{
  "n_layer": 15,
  "d_model": 256,
  "n_head": 2,
  "n_kv_head": 2,
  "head_dim": 128,
  "d_mlp": 1024,
  "vocab_size": 512,
  "activation": "gelu",
  "norm": "layernorm",
  "norm_place": "pre",
  "norm_eps": 1e-06,
  "positions": "learned",
  "qk_norm": false,
  "attn_scale": 0.0884,
  "bias": "none",
  "tie_embeddings": true,
  "parallel_block": false,
  "init": "normal",
  "init_std_qkv": 0.0155,
  "init_std_o": 0.0155,
  "init_std_up": 0.0155,
  "init_std_down": 0.0155,
  "optimizer": "ademamix",
  "lr": 0.000434,
  "lr_mult_qkv": 0.7,
  "beta1": 0.9,
  "lr_head": 0.00428,
  "grad_clip": 1.0,
  "warmup_steps": 551,
  "schedule": "wsd",
  "decay_fraction": 0.763,
  "decay_shape": "linear",
  "final_lr_fraction": 0.0,
  "batch_tokens": 65536,
  "seq_len": 512,
  "doc_mask": true,
  "train_tokens": 548100000,
  "steps": 8364,
  "dataset": "wikipedia_en"
}
MLP neurons of a small language model. Each row is named by its layer, matrix (up: input weights; down: output weights) and neuron, and shows model dimensions 80-207. Each number is 500 + 50 x the weight over its row's rms, rounded and kept within 0 to 999. Numbers have three digits each.
After each neuron's rows, "fires before" lists the tokens most often just after its 100 highest values on Wikipedia text that the model never trained on; "fires after" lists the tokens most often just before its 100 highest values on Wikipedia text that the model never trained on.

L2.up208:496515599530651429547470460518536383493526542517514571470530509579489420440602512444472513530570501527475554494437480510475543515528447530429452541536521432461512494456503508463478546582484555536510589532603544468434533446516475496528513476526520426412504520446511488469590463465488550421523523555515412484452544555502496472437466448503456498527573505477381536594508496547405471476497
L2.down208:505469499512630574478524514529497435461497467472434603442494468441513480422466404489449467572507540507571440501487462493503479479542518370479546509404474499450436490484623519534524504553494455548535534463477515523586452562515388583590475502545593512543498554512462511524518452390621522452566502467503607546468490448493586483467493564510473570495473413462496457483540627453508477506539
fires before: " ", "S", "0", "L"
fires after: "S", "O", "A", "C", "N"

L2.up198:519512524491467517433487476503436474526528469503402485555569492519509613576456531579459527522414607580450514503445600417463493477579562493543431452543505505579476475459526614439466548428539449480482483574484618487479542533453474521541489515491586442556484532516446467571549510495498524434407561475497461481371499516519499345410465453493532552435511464428474519499534471554520421525530
L2.down198:549460515529580542466478563605521432528477551377526542529594550530383534538489503495476516444416513559594518476511509483528507481466461402496475480448448587479626633516450478539573474521551405488438407536466625490468477511620442505497551577496496538542498578511470479572516575529482452515545520492540552528445555548509538556550456468497427499452633418546448666497510537395509445516451
fires before: " ", "ther ", "a", "b", "th"
fires after: " ", "an ", "the ", "and "

L2.up174:417607542568531537528603399490536453512527500504533547485545578454625461457547558493522488598519566446458565458392447312521508497472485465507514520475462488393501536474440523536478520548457494521535534543524536516476507584483455560409535482479480495566557446537559426494465481473516525469552519541539626406501579575465543547478431479501491480539439486490512541504525525547475506452498
L2.down174:572560483446439381429489462475461610542459473545463471425572504441539527520479547534430451448545449494538553530413512401411421518575498503458577519578620447516520430393513409560537485494457440520422440475559415528514538450498513497601522512558525414495539372457462510505510452475447430493504490561503469449531555487522509473549525505479523567507594562490503484521518601544525491503549
fires before: "- ", "| ", "==", "=", "The "
fires after: "==", "|", ".", "===", "y", ")"

L5.up185:437542584619520527479532442532506512520483406580487477509590555513537447521471510516503431491443493527475500546431410487405559533526448438604474419519551541446490540506459480485453454471427508484444464518492438474423569543460470460544446542514441453458591482466530470598546478492359416472496512510555544536404501517462475536400466523500408527466532465533466511414465507541577438425415
L5.down185:497412404438471514472496410567495485539404442614508466482533453439598440462489527446499517455436517411479413464464491490517517540509524490549470495528553465412583552505480467574483552465449476510498442531530457468493423570499468425512408530504400530431521517402585516611511476494495565495521469421465546441577399537459483544486501513449513515527539481506494554481522482565545440486449
fires before: ", ", "19", "202", "201", "199", "18"
fires after: "ary ", "2", "1", "20", "3", " "

L2.up60:436617537610571535532530431490542446485532582436466504489507485458581431466518540486541522594448570455466551466534526394508456507499454478469480530507440472472533576488519468414487394594467503482563606519498512490455580575539489526386515503551430504510543467478513525591527489503521437511547488489540595416453578538502423560501430434497504399564503420354519506466490562481539461549527
L2.down60:577482499487539500440503468552507519566505448466481477463518530469499485441526486568530400481519451433511484444461498437478504421504445526397561495560487499510524395551527473499576555410530509460435444421524488556464419621460554519556469500516596454561496493638488530544516577459441394433485530477522615446473577457463431512489452515473526550518487472469422503530552509482527450409561
fires before: " ", "|---|---", "| ", "|---", "="
fires after: "\n", "\n\n", "|"

L12.up279:495549507488571532410547440555440585590465528497470449546462577492604421485419456361510460517522475472485577543500440511446440480500489408428478437439448466492555532439475486459539509453549503556385544489482483444385459506468599437471438386618476602548422540531500412477479500551543558486491560491507592470484508492433498449459483587542496460521584513509481475455522488511525548620536
L12.down279:485548456438472508631504478409485471353588488513511543492536446546383561375563471580571477447561501559665498488467516509418602463536473503499532442555391554523492510480487481520470507449533509488528477465510547457527490546503492610506435509517577420489520464509451529536522472427482523536508476420477474521547578506495475520547482410509427491575505480413519436463509488531526451540605
fires before: "t ", "t", "k", "tion "
fires after: ", ", "t", "ri", "j", "al"

L5.up384:436508479541480494533522450524544420602544481583495567576478510435506427471562438548530470486460456435589483573510476491475421469518490421486546455560489544484458508541471429458446547554467530461510509515535471510357565476534414397509425512490413387515515488588586447478491454577487614478488580534534582479495496536606446523523420551454540508474527439499493567492472514520537544439465
L5.down384:531496544460487539496486388630481527536488563472528495484447461530588574415454423634566488454498491557381561499564452442556488518409404443525459413547488432544537562495531519505442551536511475558570425500497507476424439491581534495613503505403501493532573584492501507511505518520543473500499510494454483550483474490534448523518645484440559453433521474540466614498528552498586396491458
fires before: "u", "er ", "ing ", "s ", "v", "o "
fires after: "le", "e", "m", "o", "or", "ic"

L9.up60:484586541538620521527638556579560498564486546507530662463574479516437480483507491553478448529434435466626581472501431445525519473430491446643580492524457558397477533471527492480645555508566451445530477509478481544444453573516437476528441431490529514480435541536558523461486505520584472511562450442564522475472559520533550519469409489444413529487544524462446475456464587505484407588448
L9.down60:466487500510422494466392525513451556523529492480593399513443446503464525561467501484482467526495596540540463488530420498470565516589475494573483499553543489535533395563465628552437534478548573582481439458514485476574504496500522488460510514493546516520496627554447357466505528510485511476457506569462490422574453522520468522549516483450476458518420485553574557431527500527493458409518
fires before: "p", "g", "e ", "h ", "ec", "h"
fires after: "r", "ou", "gr", "he ", "ur", "to "

L2.up876:510602541539522628459549494539466441506499542511522527563597550532546596556397463398516404585556496447478447569502540459456576488529535548479493517518437548484477522539537489406488566519527427544498492533484566496439442378455501528516489476508489522433462480493515532596443439632567441517566513510499504615476499569448465511565460517432452547512507421481459519554501567517473428407502
L2.down876:466592476514538466452513520473519409502505376418498559473544505446504551565560488549510488459435590450595498571532523519468493553492572368433495532583542543541484579475514463556534452530538599500508407498507605533466510465513563545470466417506495460490446605497540542515454541419499402502547488510541491518550440512534488469501544446450547554496531466490499455484484595442541482470563
fires before: " ", "|---|---"
fires after: " ", "\n", "e"

L2.up336:457481589585570518414555467463572472552399540545415538519555629457569475499508524605500485515489554553481591565556519452462584545532530490579542515526500558561471528512458440539557451493485514493511465612517498502449509496419542557385464478532474489446499410528428588455576493546429440485451574448529498457456556496451472492512490430439443558498451367540473564481571506454538444538434
L2.down336:464582539430574536477497528573512493507455432480472568549453510464538397539562463490516424606460482471542613536451529439457434503505532556528511397621421532514398562503426514487500478524519510454460586628504548499420557499503526461498516378530485474424519482584469505445479427500473484432490591477479499491497518529542455483496545509519510503423574554514553485542460461499564447488524
fires before: " ", "\n\n"
fires after: "\n\n", " ", ") ", "e "

L6.up507:502493503492422551440504485513544544485486537449496476470502517484456545436494474551526495505420452523567629542553441501411510540373588443470532447489603573458522482454562492402519425544464444490549490566621439419457523596506548456503491561554454545494522535500535496459498500579498442459444561463543521607508513425457485491448443451506491474426443563462486473440544506592499491552514
L6.down507:493486601489482415464566500507460441518442505502594443543539470408559467539556492451425560516419528601396560464522494539481579502476550385502606547489489542507549499495551480466484491467435533466459532561545532532472579492540473485541536417521488532521519465544529525449439365465524572498517400478456492478537490497513522538548542509423551496427537532456505529524555570479488451386433
fires before: "| ", "e ", "ec", "z", "ia "
fires after: "ot", "f", "iv", "ov", "i", "u"

L10.up272:513538458521467504427485457532523473535486473511477544514548532532515482450511430579541386558463470454551476522483488413542536553553424496572582557485438603446574506524486502544607466404494513634484550554428553514457589514466427420445488561485480496523521522564478485470489516366537462435500587473596516556461499551467455458474442453497513504455527563480531500469473514526591427450514
L10.down272:446470482457587514422523472479532513507547518576508410549555480530496587444575465495577410459555599486520443484434418590511530480480433512505465554494471498445407400382515450647562499464524532477561526428444564488517426505479558445417476575455505500459449390469512468455513538467519593466524491497514477529456574499545496451483536529537574536535467464510433538552407468521482545552492
fires before: "st ", "si", "ag", "m", "n"
fires after: "f", "v", "F", "B", "b"

L12.up333:554593454527443526427542545497500405492420502561533516543618550491577508548478429484469463580467476430544615510387486487553574565556600512429504501427462476547538580468462444551495496468485540550527524501561534418433495564528535446470476458478449526549523482549500428515578524470445482427458541414515413517460566485495529462448391564536568475455517521575478430451519558527471456511563
L12.down333:460455446551518547454397425454497546479529515456510519586507467546459562430500491422486508520516490467437494512500520462568504442438472525513531498568480561481493538445575445578534458376574461531432575520534541402590554449497519456551545632457640487530453512525617454516559489475563490393481414504526528611421420539502451499535587501541514556445454506507495530527468432519364510491561
fires before: "l", "k ", "ad", "m", "m ", "k"
fires after: "f", "b", "re"

L2.up920:513433544584579498396500516543559415444497575513486587519524508516457619563500550558485489547481518520496560556446575515500578452534455500433507521578389502527601606509485534482504507449504420447492542508523604506481490494530533436506510536566568526509449510538449637537530497510443413461551522487530521629445548491472452492596496422452428509452539414476450548516562543435458443540492
L2.down920:508661463454508516501565450506413563544471461418515578522486493513500469474452445507480584488486469456618542497507532514454474469576486471519489521516486425463502452361554417447544517498506568503505451509442611541457542543482495569490576350440499425460510428397491533482436542483457505437487469465458457509560526486481508515447528501510515515573539579493523539548489538412513423520487
fires before: " "
fires after: " "

L12.up78:556483572462600619472576496530489497438398532511569413441609586514520438466465487523515450492477499527564428474449441521516547488545483531584462481506480476471524553453567499347507574433477560550517493510443508485444505425499501503462568376538432431527480550461588530486517525455501520532484566536633549476414502460499560527540493532474442518583599472532522548512447477370494472608668
L12.down78:502475592494496509476493479511391469567549495553558562565486390507461517403575490431469416527540535524381523535527522496523480525533447457536445545478440546556576446491535537581564526557540521563507414488505439389410477456555562481401421577525541453471507599408463461486407554407434474533557583539421520515516467549499452472478506471494575536492466596490526529515493488567470421524439
fires before: "e ", "an", "e"
fires after: "h", "s", "J", "i", "em"

L12.up958:470483567524577501436564510563452460545503538578416496492458443426580514520551483559533434482443451451455663433566472460571563497497451477415491511424482442427461561477437507504537568471429503497448545544532506453452469531556466451423443437492462572510457463603506549465426449445449615526489547539551434471584581566503462529509465524552411490531539505566524408381450530477526456485553
L12.down958:494568579459534532483515468485502486451475529501523477464626520510451595440545444529458504577520483528497510516538538525464404551456539430549450529469431556505501431434512523541455479444549497458480523487478521590501553583546490529467528665520419496390431510468411468470457603531501526466581471561545548484425517429501419387580447366532420472569566540510422514520454415464488575455396
fires before: "t ", "t", "c", "ent", "g", "tion "
fires after: "r", "str", "c", "ol", "pr", "i"

L2.up442:480495539634586525402506373488542519418548522473487513505534473551511532524510593545547504483498480520505482507563443484537538499478486462472526468534474521510511610497530476513518434507483543522457567654536584501498552473454475461477475495548456496465472412501557585526523522507415452483557527489557542448464577506521410495537508357493434443523537481458520505432504555446466405521554
L2.down442:540437440525482611475514527565569489508512546469559558529476540547518508388480508548501499535561557611604503484534504434577522445529522433563589535529469428554518429554470439509482524455500483517428549523548504486458512449572474467498518485462510461499486504475546449489500541456450634526572501507456509506495457521437565495506519544495586535408514403519521461490542543486538513488500
fires before: "| ", "The ", "A", "- "
fires after: "|", "==", "===", " ", "| ", "."

L10.up327:538507523474421531407602482552529466512409511516486503479485529497490467394559453512543415583429425483457529571489506457534461385485456477480563589482463475362537520527421497525543524484459539524427404470569493502477472515443439453542443490429404538465507579465466622426503492389532454473532559409490530552600481493504504519483484457517475538550448555512440496522427591450568395486425
L10.down327:505547429572430438480365513546482479543464528485592514461622449560472528449476584514496506527507411433586476546445372438528532398464420485463528451538619518500564486450487388504450490520411504589509524505604533474458478495577534462536501523505485477560567506467523476482537594403497553462431488493488552528479484546511476379489557412514477421616481559492483497414526553565528522485480
fires before: "h ", "h", "–", ": "
fires after: "ou", "201", "200", "gr", "199"

L9.up1021:529524527527529508465505591488462448413435524505500445433564470434483490459530593620533431495396455496489473495445547454464538531472535547544497418468513499448532524525427532497509504536532485552452445483587457547514458510442526463548414340458522523486504533444523598541466471529602471490565522456556495524576501429446516494506435431396518538471556471514408464453528554539495442458512
L9.down1021:455543535459509503495563459471496580580555573443553462468357571413576499469541529617515478524509497549478488425487485516475517462497516557520593539460533453410497514424564517503600533498483491502427486485531493454525509546556404423519452557432484505475522515541464418474513415397565526527547551454478464469479487503518571548455476582520540459553454584509440509493509525483514550459503
fires before: "e ", "ing ", "e", ".", "h "
fires after: "th", "l", "wh", "ou", ". ", "h"

L7.up666:484521420546447506477494484484542535516440499538543504500552546477493466483482484434532457415470392387517494496495446480565589560567493562569470471496472521461513627496463546506547449520465557409463484563522494473499507448551496413507493454464451514533532472580557547468577452424495403495505444403577529531470540548581513497417488541503521499545417474505459582486455526568442403542583
L7.down666:561434455490490486450540534447418558430432529464483500591536442489526480475438516576457434435416467469449489440428480581486594480466530478479521501476482537368575612430485511467519552481439483494525442536438455523467493571453423381508510572595440521543548553536510568474545382391460466616488496473570515483505456509623517536495520467552478535429477500560443537500618471554513421524512
fires before: "201", "202", "1", "19", "2"
fires after: "ti", "o", "t", "1", "Mar", "u"

L2.up980:427497613567633512435504405543589416501484580500494482465583516486571525504505504473478498487462547536538548476516479431561483492561431416415516590496527562502580580480530455493482467515440547561528559569563470447426565431573479468501537458546456404393527498461541498499582593527524511409555521541527590458473520565507390515532471403410495431511509505441536534524492530542480429409550
L2.down980:441485495506399399651511506554556483570432520584519482435530512455495517476552570455549418430504449477465438472435553489500470476452484512442474407534464512499450358567455369546594480539469430471561407509499401453536508558485479462498474584472550592537533585464622444477454547426586452498540458542531520413514570515508524530576461500455498481477426541499439453573419531511576521461478
fires before: " ", "; ", "L", "P", "C"
fires after: "S", "A", "C", "E"

L5.up198:527589610524510493405533505474494503544482441534468486387471463459470423487518553490464443511472509468474562503435463462549564491475549524575571507503476542471557486496450482464514545434546451456430445539535488398441621639363418502538438473535484387507533622562558425497516469477547503466467535436567481592393502533506475484517430510455525494422560482541536467544439460514476542515534
L5.down198:399536472488493641544476570551513496540509466505557533550518428590473506443480501560474473606502537571527416510530444576524429497512499492497505519554452447568530539513506433558553381478608433505432537479535518467542474521594411509472482531529486436494480520439432494562504521604513467487490553548493466536464485482547516471546416498512413464387485460461475456474521481447460554497491
fires before: "st ", "ec", "l ", "t ", "m", "l"
fires after: "f", "w", "m", "ul", "2 ", "-"

L2.up179:480550617500591472534463302488572430456506493493454496473536538485463449432581486428493532487504516554531502527583458600510451521563486509442449590484557513532541517506538485455500428536465555588531559605581437464429504428502505466560500472537487391411513499419518484473484496565514519418560449555542474474493516519593397495428518464529566447573558505496530522509493488541458513493558
L2.down179:483546363522544591445538496485441591556500449442472513459528528430617451466392422487474534535483544465536466590536604494458550546468461459552501566465540396413485497525470487427525427466477493575450521440433481512520551568480471466547482571550450466561515551484434475565440514506556550485518443494481526499517502464525585449524495547543447538525473568500503509499460556428444492535551
fires before: " ", "S", "-", "C", "A", "0"
fires after: "S", "A", "C", "E", "B", "N"

L11.up123:598487593498625480513558433549499519439348551475508508472572534388533439460488415567500390493501478430484503470473455476468519450624498566572542430498443555553457576466486451465477601534472571487476476488473551537440496526483488457509475446495505494535479532475530652430500588518575533433480509449524538508498467528511448527533498485432493443633552496508528510476465544527488532396522
L11.down123:400573517490553597424483507465458543421456546496504490436410477552550511442575535447519550464523545443534469551479471461502452456592520512511499437480527459487395552561519552548481598500511429547403462448525466488494536471526574605491512617527477458479427562425507404494506581500542513605491501451515490414442457511395463493538484467450477574457540543572572509505456364492428521446468
fires before: "e ", "e", "t", "d ", "t ", "th "
fires after: "li", "h", "es", "e", "sh"

L6.up1003:450554513496566525549550488413484370545405485476478537460479465395495408463522473476517433489488567499451489461437550508422595479564434540499425520540452526520502518493498534471530565554505628505480482488531454550419549523417466520551564411500470458497547532542566543538519484445515565379487567506508582531485490509546451504549459542500552607467468387497566476499439546476452460428566
L6.down1003:526447617572503445438481519469478463463548537533469392534518553542572508465504535459445509474533575524468420380496456492479478620503487429445416491429489559455549425587567501453474557478497420435531420598448535422495413498514491522580465532490537516464431553578515501418544497482463461539468458480433522572461481501510549520514511506464572474484557439529494456433616522545483535344517
fires before: "o", "u", "e", "or", "qu"
fires after: "e", "c", "ic", "a", "le"

L2.up515:470544506579489571475543491558475535521489519477526554513491427429530462525493593596572536534539526430482468474521437469443434452480521434468543410489441461435435543558538515467516504597538499484610502498571538523526558520473488456485517565522446533561519482522553496531449474380462542492525507499511599419471552499531475559507475484507529593545526398439542518437478498489507502558439
L2.down515:477468495477426416453453505514419485432469445614552452486591445457521535428428484535482453474500499492506491512467436501509565510538515509475524655516473540549570405410530478454409470413451515511447502401538442540530469468501457489456531473520531509506485434488495488477482514487477538505489566559478474525491451457503577393501549570490454580591560602487517580471552460544455474419439
fires before: "===", "==", "| ", "=", "- "
fires after: "|", "===", ".", "=="

L2.up1002:454533605536594440532485379482522446467486529531525474473512470467476513427560469391514494588486520523638543588584499569523469510580510591485453596575599543553511484549516470401473440493452564555492570609608420426396520453506521483513522478602491431358492482456469513512449551489459470502533462539538403499508504537552400564437494496504550456609493507497467530523529510556492456465509
L2.down1002:552509447449494593484551525491442553600481401472498468514520591428512492554468474546512435545492510537536497572493572437500534566435523527509550455478488395447511553551483429402527483510489419582574432540486493554534556610440485516458475595602524479535484567528452457629505443490580511531581400479482513537549567533548573506495477532499474595571531497493461493492422486401482498453484
fires before: " ", ") ", ")", "G", "S"
fires after: "S", "A", "B", "E", "C"

L2.up70:489456490524548442353589549572584525596423545491508428488499530557492554528459481473500503455445523426566512407491527471518552446568461524492526521485510479582583452484477547498480496503518467471505487478514576454478498531465518513568533510566593481520487489613493512501538588574470394490559552466532459517404579537412534442498456467400537578510476487437433518503469490430469393455505
L2.down70:552473428508487547559488484497454513565484525487490589434492506507497436469469496442466471496553448466481459529479554545539412472618454473538584602524612510430489433443409595554513470377547415528431505533456522511538462519416416519585534614510595412401513494563574473520498445529462414574529504444480477528464512569539526514528540482558606493473495506511469502503555536467508527525415
fires before: " ", "o ", "\n", ","
fires after: " ", "| ", "was "

L6.up413:544478527550446517418471454517597551530491431470428542458469580370514527465500512545543485516479472447477470532481485471512531441539518486417559499488477416435520537513529443449574548468499509502525634488455487417393469564458554449393499522529470516509448482501504583460515538521491527516478521525508597455543483538410476473625463511501508486573506489497533435402516512544593501539430
L6.down413:505585575509474497493455531505513422470572488475411432501452476520518436563419480411485437380466414537435578449508505481585414438577509479487490434587493439479527535465518566538502617480540525504389575576496541493479537487573409558571543529496495515573387563309484428562484619472583524441529535519569396527491551449501506478488576488465541538521472593480450549493521550483536407515464
fires before: "ud", "ed ", "ing ", "am", "e ", "am "
fires after: "cl", "in", "pro", "ad", "em"

L2.up667:540494529498553543482460524514510508491494473554468615552523529511518552454477521501527444570427476535487539570328531531471498455447514566622462492560500405451520583470474574429582557462511535568520483474498585454436442382499547470377551503488498502549526506473484451457480471530456448475442553464520486550425501494510511436406537495407458572478513330505521481593498455502495455450483
L2.down667:517496427601496464440560561548516497526581504449444542535446585504556530565462491615514496461404507557625490478564478397490449477563532473468459424506422477532558517468475564561554343490554479420488481454456637595460480562543557533485537535420623438453496521451513554533490514501482460599487483466488521486493522580543479470515550519506562468470484524532445502502509472489501546449424
fires before: " ", "g", "v", "a"
fires after: " "

L6.up362:440575557584507523459437548560473469508468515469411452594492527458464443408589535467546531401496524426482469513531481468477543456538553560533484517391450430469508495517490498471454393423409455445494456565539525448475593533479493529512483543415519505625457469539570362623483567426473574485501567473537504490508521556456479511423457498486525508487531438498448496424575457454591434428449
L6.down362:531538497452572390551467580472522479418471516537454407470428504516504399542392489524418437447502430622501530462530571481511522451451500528510505545515470447527527421447501561507448564478517538420457558467511473517533493511545495503575519494451408543496522425494531500545549532522512517487483469438513596490499521511562573442484557495475556481503594523533471355492526503584515458453576
fires before: "w", "ol", "a", "ac", "en", "er"
fires after: "con", "d", "b", "of", "D", "tr"

L7.up352:442502517555483579397540490618570485508485537446414523415493539502560489468471425446572527518499473457485572519556494465353513445537470538495502483499463463457537447481433463456501482455462475511496500508503477384500504534508529489512411504558397460548433543504628497475525488516516572509492529413524578463437552468420427484535469477537478549490517483464485437356504511433552517530525
L7.down352:439517562492529522421522529498387455458531467416453503444477541546477486417472570457491540537493515521505412472517543465519523507522548582483505452483498489419515415562548487557491405514557564515562611482505545531502508501487529502576472496505507641554462521409551440547481421465543418514445511548416480408495438465507535487595460515523619482505509549507445494467575528474504474495469
fires before: "e", "ed ", "ing ", "es "
fires after: "et", "pro", "ro", "d", "cl", "v"

L2.up705:530531544494597531498543512515611440482505484587481499521541499591463555543505568522471476472554539402485460458398528460491492506486426566489517530550488570479426526533489539429515479503539458509467469596417564463425586448423465502590538514436535466454503514585494529542453460562453418479495508501517477576418479514415496416509471509496496531413507501495536538503522475471404412503495
L2.down705:603540435461552472415580380617441465555501421341494499601607501582418450498523500492506536495448595466558413550527504565372479578494486515497541549520489487452529517443518527483544437573478448564583503524521572415492467455561441563414488457551527549537512562497480467453494508498459445507383523477477529484429454456508428566499519499592503592471553487478466575503440566444574448445503
fires before: " ", "G", "t "
fires after: " ", "f", "I", "\\", "A", "ou"

L11.up172:503523434535517548453529499500478484621409421455508405458495509475540490487517450540550439474411446511512481538462432442560581595476418605504425525481440544506448649477402555326474482542526436543454590515480451482503547438532427466637585484558487503480471516379529583494524531520462504448579519537599492538546518496472453556466460488446504579523463471390537464431487570460494495394569
L11.down172:463503467471551543549526511469371544547484498556534481539387510594544568429510517467499537500587416441472506519644533422513573475488500522588537434459408420522512503581614527622523513463545526486562498433458424419592473534447463499469501510524469560530487471547392461422504496509536512529478483434533444478417427455444485496427481537474499494571501569475526384579530545502548505489458
fires before: "es", "is ", "ere ", "e", "en ", "e "
fires after: ". ", "wh", ", ", "W", "in ", "th"

L6.up586:530441570554472534443477463579503614531429553474438456477460521435610433444509489541537503451512440494470577591460466377459522471409554519496534532400586451550438551547413457468573511551488536470460504502563458457478439474495597557483507364540417454456546449539503500432517577593572457487491482541490584472551595496471452492481499483559502568491431509583594479426530491491539499536492
L6.down586:497458524553480523594522555486533482440467523605600485493457499502394473599418469506493492495480361498536515442429509473463456573568487539493492586497475573502581544486580512518506438538580494496458471463578448525477530458493484465530456459560554499538444462532559585459519555432514512491484571556585471499505529494467523441527557447424460482371521433496444534529461477457461452486488
fires before: "e ", "ed ", "t ", "g ", "os", "n "
fires after: "p", "d", "r", "id", "op"

L10.up981:538504523500602559476569427516470534535455498525505520416577580457556482484514391483514388550489411555526454486556448518545589419547513527571562469428463507438459575482465435332606543484550604501438443503481402437461489492527441512554478485635455522467502551547544592422509486507501535548594525564559503524500506484486521556533465542468480529635523460480456537463515544518465507463595
L10.down981:483559493476547433540544544418464432610512523565549506519450535479526542622496452485480560561587460392526445542513463516426399501475534489506541487396590487502444505563555425482499451472491457534578488480497455457410602520521503438515586552555472484512498559501438512481553507482465509487541520469419492520530514472566450484480436489418475474530480393517435500576455515584537514537506
fires before: "e ", "er", "st ", "the ", "a ", "en "
fires after: "ag", "s", "h", "f", "ov"

L2.up678:505565561468599490594479368516598426471490473574496497409563507595504402461493475479500543455526541490575506492505457575484446545581446529470531552558589521393463503431516499479544380627478572471476484621532489449435512480503476450521513504519468444452566526442540474499556479541502565492522425570500404504538514595524410572431510509528506429575622561471513424487472495517497516503590
L2.down678:458465379510561572495532516527430515470549486507487527536519564447497498583426464459510495492474552536507502620507533463543613567498477436516427565532576461498550488490582476417445475499453492561555486489390498466518521497439459528510480505461550507608455481498483444574476500488563496454587459524489573466525421523486450416427523490599493545592506493510463466502428549476487491472710
fires before: " ", "0", "C", "-", "S", "R"
fires after: "A", "E", "C", "S", "I", "O"

L2.up524:498541549590563449521498346542555482538526527458455485430582566439490390453529494481509557481449451501521505410551437492523462500524457509462554549456606581558502475486535463483543421525412559487469526571571449518391521428474455492548506476539476398333534459463500532456576577560579478456556484560521530458484491488558399537483482429464536489592542488503486505578520566500553404442558
L2.down524:486506479496432526481597528482445507597539476505485500433417496386510483507425411542511387539444409512491498569554526457492476533443487490518525513508446440505462544577465432523593546518505421535593415546407501549415477637434436533489509530472522511467515597615438492633489574499485487478489489503457601526540436553526582518535453504493528520578446480497497483581465496535587477531591
fires before: " ", "-", ") ", "s ", "s", "P"
fires after: "C", "E", "S", "P", "A"

L12.up703:493499507556506439466496482536530450510458522463469390441554650462579472495544485556543461409428583559540591561485510348431450463472532442466579448543520564502436520528492467413492511530575511488488579424547442498529539513577511492552437458448454589521456533565527539434482585616514456537436515530558488482564530471442469451493587451435487467530413443568460598527519485532528501486565
L12.down703:463493535501580507486552499565526494505513499453475520526370428502513513450496486518491585579514462526515541495404450505454503545615478540549473571558468422496553512442471578412567528400546541464543444549525540499563487567479495514432561498572467558457456540514537410561412565483420419494484491541508456388492419426506457567540452522460533439425564504496505460425531486419487432488501
fires before: "t ", "ed ", "e ", "d", "ing ", "th"
fires after: ", ", "g", ". ", "d", "t", "i"

L12.up352:432527500624455468510478561495590481544517380436509424525367506372479481452541520584520510495456433367520565508500510505543454485476488542519495539475528450566502569452499548503530587468488516507520545571622581469398418569518511371496523532511491586460606520517479400473544476447531465472452589575497546438582619478481498454429458498481540546605435485523462472440504557441533510442483
L12.down352:607535493469522490469493552493501530554470472526562479515470507543356408558478542503414489504510487422398447487472461573555449510537469481608466491519530508527512386558523554562416465463536520555451509488566524493512520483407453530402529404544616474372476465491526560563469561494442544406509471530589526517456500433575494467622478489501481439518563562482514566479490485513432510522406
fires before: "r", "c", "i", "t"
fires after: "em", "r", "s", "| ", "str", "=="